config.toml
norm = "rmsnorm"
rope_base = 10000.0
bias = "none"
init_std_o = 0.0
warmup_steps = 200
MLP neurons of a small language model. Each row is named by its layer, matrix (gate and up: input weights; down: output weights) and neuron, and shows model dimensions 202-297. Each number is 500 + 25 x the weight over its row's rms, rounded and kept within 0 to 999. Numbers have three digits each. A neuron's up and down rows have the sign that makes its largest values positive.
After each neuron's rows is what it responds to, as a language model described it from the Wikipedia text at the highest values.

L4.gate1229:562503493508549467475542486506502545516481482494439484498486502488491488538472523497527426499536483535488511517426491512493500496492534487500513509543508472469482546524466498494475467494485507520563540480513442516556489487509496480501494537478477511460493481557511539467483500494493526566
L4.up1229:519501519475490502451527493523507495493513526523518463490523491486523440511456478495522513487501494499495501512480469482462477536547500506508448464487473452506467509522522497529518490537492528472503477495504481538541489517476468520489489503462505522504466494502472475522464505513514509481
L4.down1229:516545504513491481480535472495471546507565496500460505475510514485491497511483480504507487496498503500461441502507536478466550476474493496498506490506495492510487508497469503533486454499479485514491548488527492538477478482499486541487504527474502497454489529492472538458533474526498506500
Selector and ordinal words

L2.gate316:519514496470492477502488450520462535506502495496522529489501538509461498484502528505522490467498504496545478489493444497539517480458507457514497511525453471499511498533466534487497445501518521505480500521517489478492495467537500571477527502487523492493528475517493512500512484503481553438
L2.up316:494477503491476512467500473522517512459523465507508461557461458478517479504489505481523523549478506500479529518516520508528487500469493511524480494483523509463477525505537514518470465454483513488473471505513523506490494472545539460498504485496570486536527507530474482530486487563481487529
L2.down316:520443491516520478516458515509507475579535513497555490461506498515460504510466511531510475495500508475467491509488508486504532520508511460492538486488511517497484476469482482521525528506501499517562458529496500490474523490507469481502554525530514485477533451502490504480507503470483486480
First-column cell separator

L5.gate1044:470454487492541496531482442512521501493519507498472540507519503492528475537513541504475515458520500526469508521493501514464515526500502497501489472515493468546500497526467477569519487502518519496487513512477529480512508446509477488494509540507458488476505472492512531518526508541486511515
L5.up1044:490570484484510455507452474528517464510465511515447502525508457462544511452466463489439500481502514523477534497473488487463471528469513506497534493514528515440527519549516485511465545493521475481511505524505458544482498507475501479501482486497517476490476509490499531510513490461539518511
L5.down1044:513536492486519530540457511548495508491500506505488505536533468525479526519505464481505487484492483532491512482507526502483508470497532502471463484466530494509472541509499508521469511469526531503531491482486520500466489515512490514529522551501551499511520508487483546508488497503540521511
"One" of a group

L4.gate742:485540536481485480459461488490528489502461530474540454482455512464519500476481456482527495498436494512513465496496484508511479481488532497513520505448473464520488522531483481582494534507525554555498492439494524459464469501532472517484527521503525529490514529525455490525512487486515482495
L4.up742:505576483491483469450481527472482537480462505513546489507527511467483531457484488522532512499486497517496468558492475525543488466541504527508512498524489496485468515489522532505494515538432499534497478540455476433470496525471467493473502471532523491447534494490504519491514501517521497499
L4.down742:515406557517503451453444483465499517481498525491473455498525475535531502510530497448529478471514490503514530467481465509558511489526563462536473516497556487473500494490493516508489512501436507529510495503491449476517537481417495459485467517497465470493482497514510499502489514469497470484
Post-subject boundary tokens

L5.gate1186:539517478531499496496507484518506533486506480526489478564517449541487485499479485490544549499521472498510510503530536513489505519476486513504446482527491514442516472520465490513528473480510560538494518476523520521487485490532534466521493519496515518517461489483498490524475501535549490506
L5.up1186:519524509511483495528549490520531540507488433502493545463526486517518535517450518476491498518503510491482480477515484480559563523524486550494480469484481463462518494522483499486559534492510531551487503493492554541513493493508487489503472427529523531515505507467453457527487481503495448503
L5.down1186:477545505498528482503486526499537502512515498476515492481522509509433488462495527478495507493471496494481462521509471460509493520499495444480481514500469532509473526511494521501502514486499523447517499520513521544526534470463486507504542498512455477452534499474501533494499524499480540541
Foreign-language names and table pipes

L5.gate864:503491499459508497528480475531530483500490489493531514548449505511543508499472507491481496464496468481476478532496519511565433483462487502492491485528474495457502523535516543472498517509510480548500550543516556534514478457515524490501507453493472481511546482512462503496520481518476471491
L5.up864:500487515531480484508478465500517515493497491514523533487502520503465498483468478550521534510483514495473461515493486501504499500468519512535530496475510514534536525539480487507488451470493497543499489527521510519495461507473473488438474503467500524467485476469496533516500490521549529528
L5.down864:526527468509471487467491522507500473487511483564540506509526498487495446514466525533543505480558519494477498499503504496541476458502496498522481497477459531489519473489524502526499482498491488502503499518485495547493505517506509514502521492483514485494481510533495442500478523508525543461
Token before a number

L2.gate478:492471499490525500468502475521468493512492496501478486480511489496495502466514478488466473470509483508501462510514523536526539505490504503510531547461493485487472542460506506474500508495534476509484534482482489504522493493508527507527474468494532467520482495541543535479522497541464495528
L2.up478:473506501516478469455481512545497516487475497497472490469473518535524473491504503497493508509506500526500492501529510507548513564488508504523438534510481455514460496496505571511513482512483495478479441545491492539502528492506559508568481493554519460485509483511520490513503577464501491482
L2.down478:454481505457477541496457508509471477503502483521471526512521468515556485488526494537571526472539535501458500506506497503493513490490490506499479554493498510509461520477483540471523464499562454520471537499502485559508539514492495533532501495513506451489497470542531558480527527515460520499
Singular quantity determiners

L5.gate1185:491446482504511506493515539528482501532540537518487515509508473480530490523490531460488513494523492510490522514515529463483497508514511488535555527499498488495527498516531477515544515487457465480572527523501493452505519484537497519494495483455529514475489445497501475499488454480470507499
L5.up1185:550525450549474466485493505456531490492528523479542509465497516469520492502503541486515464481515479464504494437473493475484550473488528472490536486522488495489501446504492508540498520526509510480517482461472526531469530511490515495491445476492458484524480502494507510461518502483521484532
L5.down1185:497463492526508551517502477507503496532524472459532491498493513474558525486506468489525486540500480510503482495523507511559495504498518558506540466560486541478552497491515509528518510477517493493469477485479546468500514525509491545546465505516480500482465517483493468463522465504500526518
Predicate nominal articles

L4.gate913:519450539495508493500530506507553515486461515508444510512504457474509482557475488459510491491557515503474517466525495533521469515496496523484506505518510515491498523491499491496411512559553505490456514498509518496484480495460466509533488471532540517511482483496504510433447499492497469486
L4.up913:505441528528507494503524523476512499476506465507525464508475480501486448555498496515551484488552556507452485542533533530483497523496458511462478521486486520443525511543501525520452548527504510491517518500488535471493491515480470523502495507515475489487506498556513475490462461518508466497
L4.down913:529503494490452467463531531505550515491477503480483521496476469499516449557495480509500463504551495496497522536510500545517519526506477488493485482501487525473469516521508483516517543545500482534501498508508522479457527479481512528527489469465513482513519490471519471490445478491482464556
German/Dutch function words

L4.gate704:454482491483486470505501474537499525514544492521467525457539505521523518449469526541472540495530477538495454461541460535535527507476533486498496511510492499492500536482507513487542530519497503499528499511527539489497505446475469491498517514518459510506475435469535517487469471477501482516
L4.up704:508467535507466527519470468490500513500512510511495516516459470494576492538504513543499470532495537495477515473517483487572446500447524515462535527505490477523504519514509486518501498506479494460498521525476538477501493476518496497506498510504496502527474474498487497522495497503511499517
L4.down704:561498553480493469523511479512544457494511491512484496465480511493503492538496501484491477515507493499482486452503449504508490520503466529491558534532489474494507507517530526526479454542503474509523501467521508545480484510534484489481494514490530446494438477541556513471467481494525487485
Sports career statistics

L2.gate959:498511577514477516556512536474516543512541515516443500505512488493469473499490507529505513496539501503482499522521469504512510551468452541477490502510512533512477518497518465471482488537481492491472479489536546506482514534497460521543469548525486509517502538484497531507476483462511490472
L2.up959:489419533500476475505523483518480510481470491500482519483489515505520458567536466512484520516511559477534505552498494530555489545470463542499507455495500504519495491515528487492465512533468491500489525495484463496467547453516486514502526484449468479492510489495518514463463504519482521470
L2.down959:524553524577504512518500506469490551503490533468459524519502504509494538492471508544517494498495502494494516485506512479534489497499494513531515492496474528488503524522480460507426498490431502489529503530492526520511523542482459515539540478492542492508517516463523462500516464538489495471
Inside multiword proper names

L2.gate420:474506493490479498533502480536525488488502464523449452482520483494510537488487490518533517566484510479491495497464496518513458497520519479465483515544476529487469493501539542532428453489494495480491517483521530495518463491499516528461464492536508477497503535508509478499525497479486522484
L2.up420:501485485481495527499494530458497508513541489535467487528526514535522533473493530451481495509498527479451481494477523527542457476504498520500537472472496538499519475518497495529502507489457447507477463541538528466510478505501512510513535471470460547521465498532496517546475489466428508517
L2.down420:473482526512516508489492417521485519497499496439486530491478504478522474481456484519467476454482491492545527473475510464578466490502479496507490507486521492481520518506491535555494479474490480507484478504491499505514471498448516508499475524529517511469460513510485501422488459504495473499
Rank, status or role

L4.gate993:510499503525488524475519490544429501495504491494498499519530522464496468486532484459518495506478502498504447405503497477490456505526512500475513459521544514465511456488490497489480510459466528509491512506528509501485494500493483469504497524494503508493491521487478507461495473510466503484
L4.up993:460507467537475525518470544519568484517490457564505484488528514504500485491422482476510474468487501516523489531520570527509532526493480510494476487502512510531538468524508525519503465508497487491487494551516501491477472482454481520501501511485495467506488522509526488492499528474526541505
L4.down993:490487512482525494504501479510477469474491525555497484483514494465492496512532464506451511502483475470489486492465472520477531499460492480502458506520466499498511522501470521485502470495522529501484499468484490486531497463538515507538451440507468511549506470538485516524538504490523476484
Wikipedia table cell separators

L5.gate252:487507502510522501485481527530508513497507520461499494451500481483540543512500524489499509543527480480484446497498490503468509520484482485506507488509474468490517472492498446528461526533463511488484515485552518495495459518510442464452482457489450502500498537528502478516536454468473524499
L5.up252:532539530523466536486535506530494519530475485483563525508492455513481493465493481528482506502527502491469468497501535494492515452484498506502428501522486541504467491469556489484427468503514532478474491544485520503481510539496494491501472506530493520520534533520489516502494530489465514509
L5.down252:516464547519519518468482491463501502529484496527465516509511476555491450480533502492507543530518490471465508514498517487477534514533485450455510515522504510481469500521539487500480499478537525477505497469499503500494479489504495546497505462482498454515484551502508456511545516508494503515
Table cell boundaries

L2.gate601:475505494508465497514520501508524473496484508504508472498532475468481514535475480522535464488487506465491460487468535523469493520510478507449510499467495415514491490560499541487521498525534507488449488482542516481501467513473513515521449431493468517481511533514463516491522529547529466506
L2.up601:512509483503481521487457484525537474492527521500469507537562497541505502507510506493556469500461461478492480474487493532522488513499536482471495489507495490491495498511497514522492540491504487496452465495510518531499522482505480470521483460508467505493527528498501436475516521471475547511
L2.down601:495513468487527549485477451567532445482500544502509507478510455535498504497510500541520507510529475498468506507487522456465474529480444530483526500487508474489552493513515506490521514511536526494486481506514518488443512511521536537496477494514509505491485516532497525492479501479464488478
Month names in dates

L4.gate287:524517494484499494473491494479483507487494525491466470497489497502502501478523494485475483526507483455498552498474502468551467457523568500505548459504537503483511493481500513512537535522519514498511493505482522475474550528507512487497460496468461502504526470528480509511498499514457482458
L4.up287:517490520533486500497498470446517517460497460469491444489509481458493517537512516528504489519498495488472484514473489477522548554517521476520546481493488458518543501499519550499524508501462526498506516519500492485484526537516493495491493487508537518485467476541406494537459476455490504507
L4.down287:526502490499508527516490510473485533463473494521512490517524474516438497514509479524494487489462510478527541484491479479534464509473577480486478499503539507518518524462514477484491514473490475486502498473468500527496472497528528498516447506503513523489476497522503495456519519521463483461
Predicate role noun phrases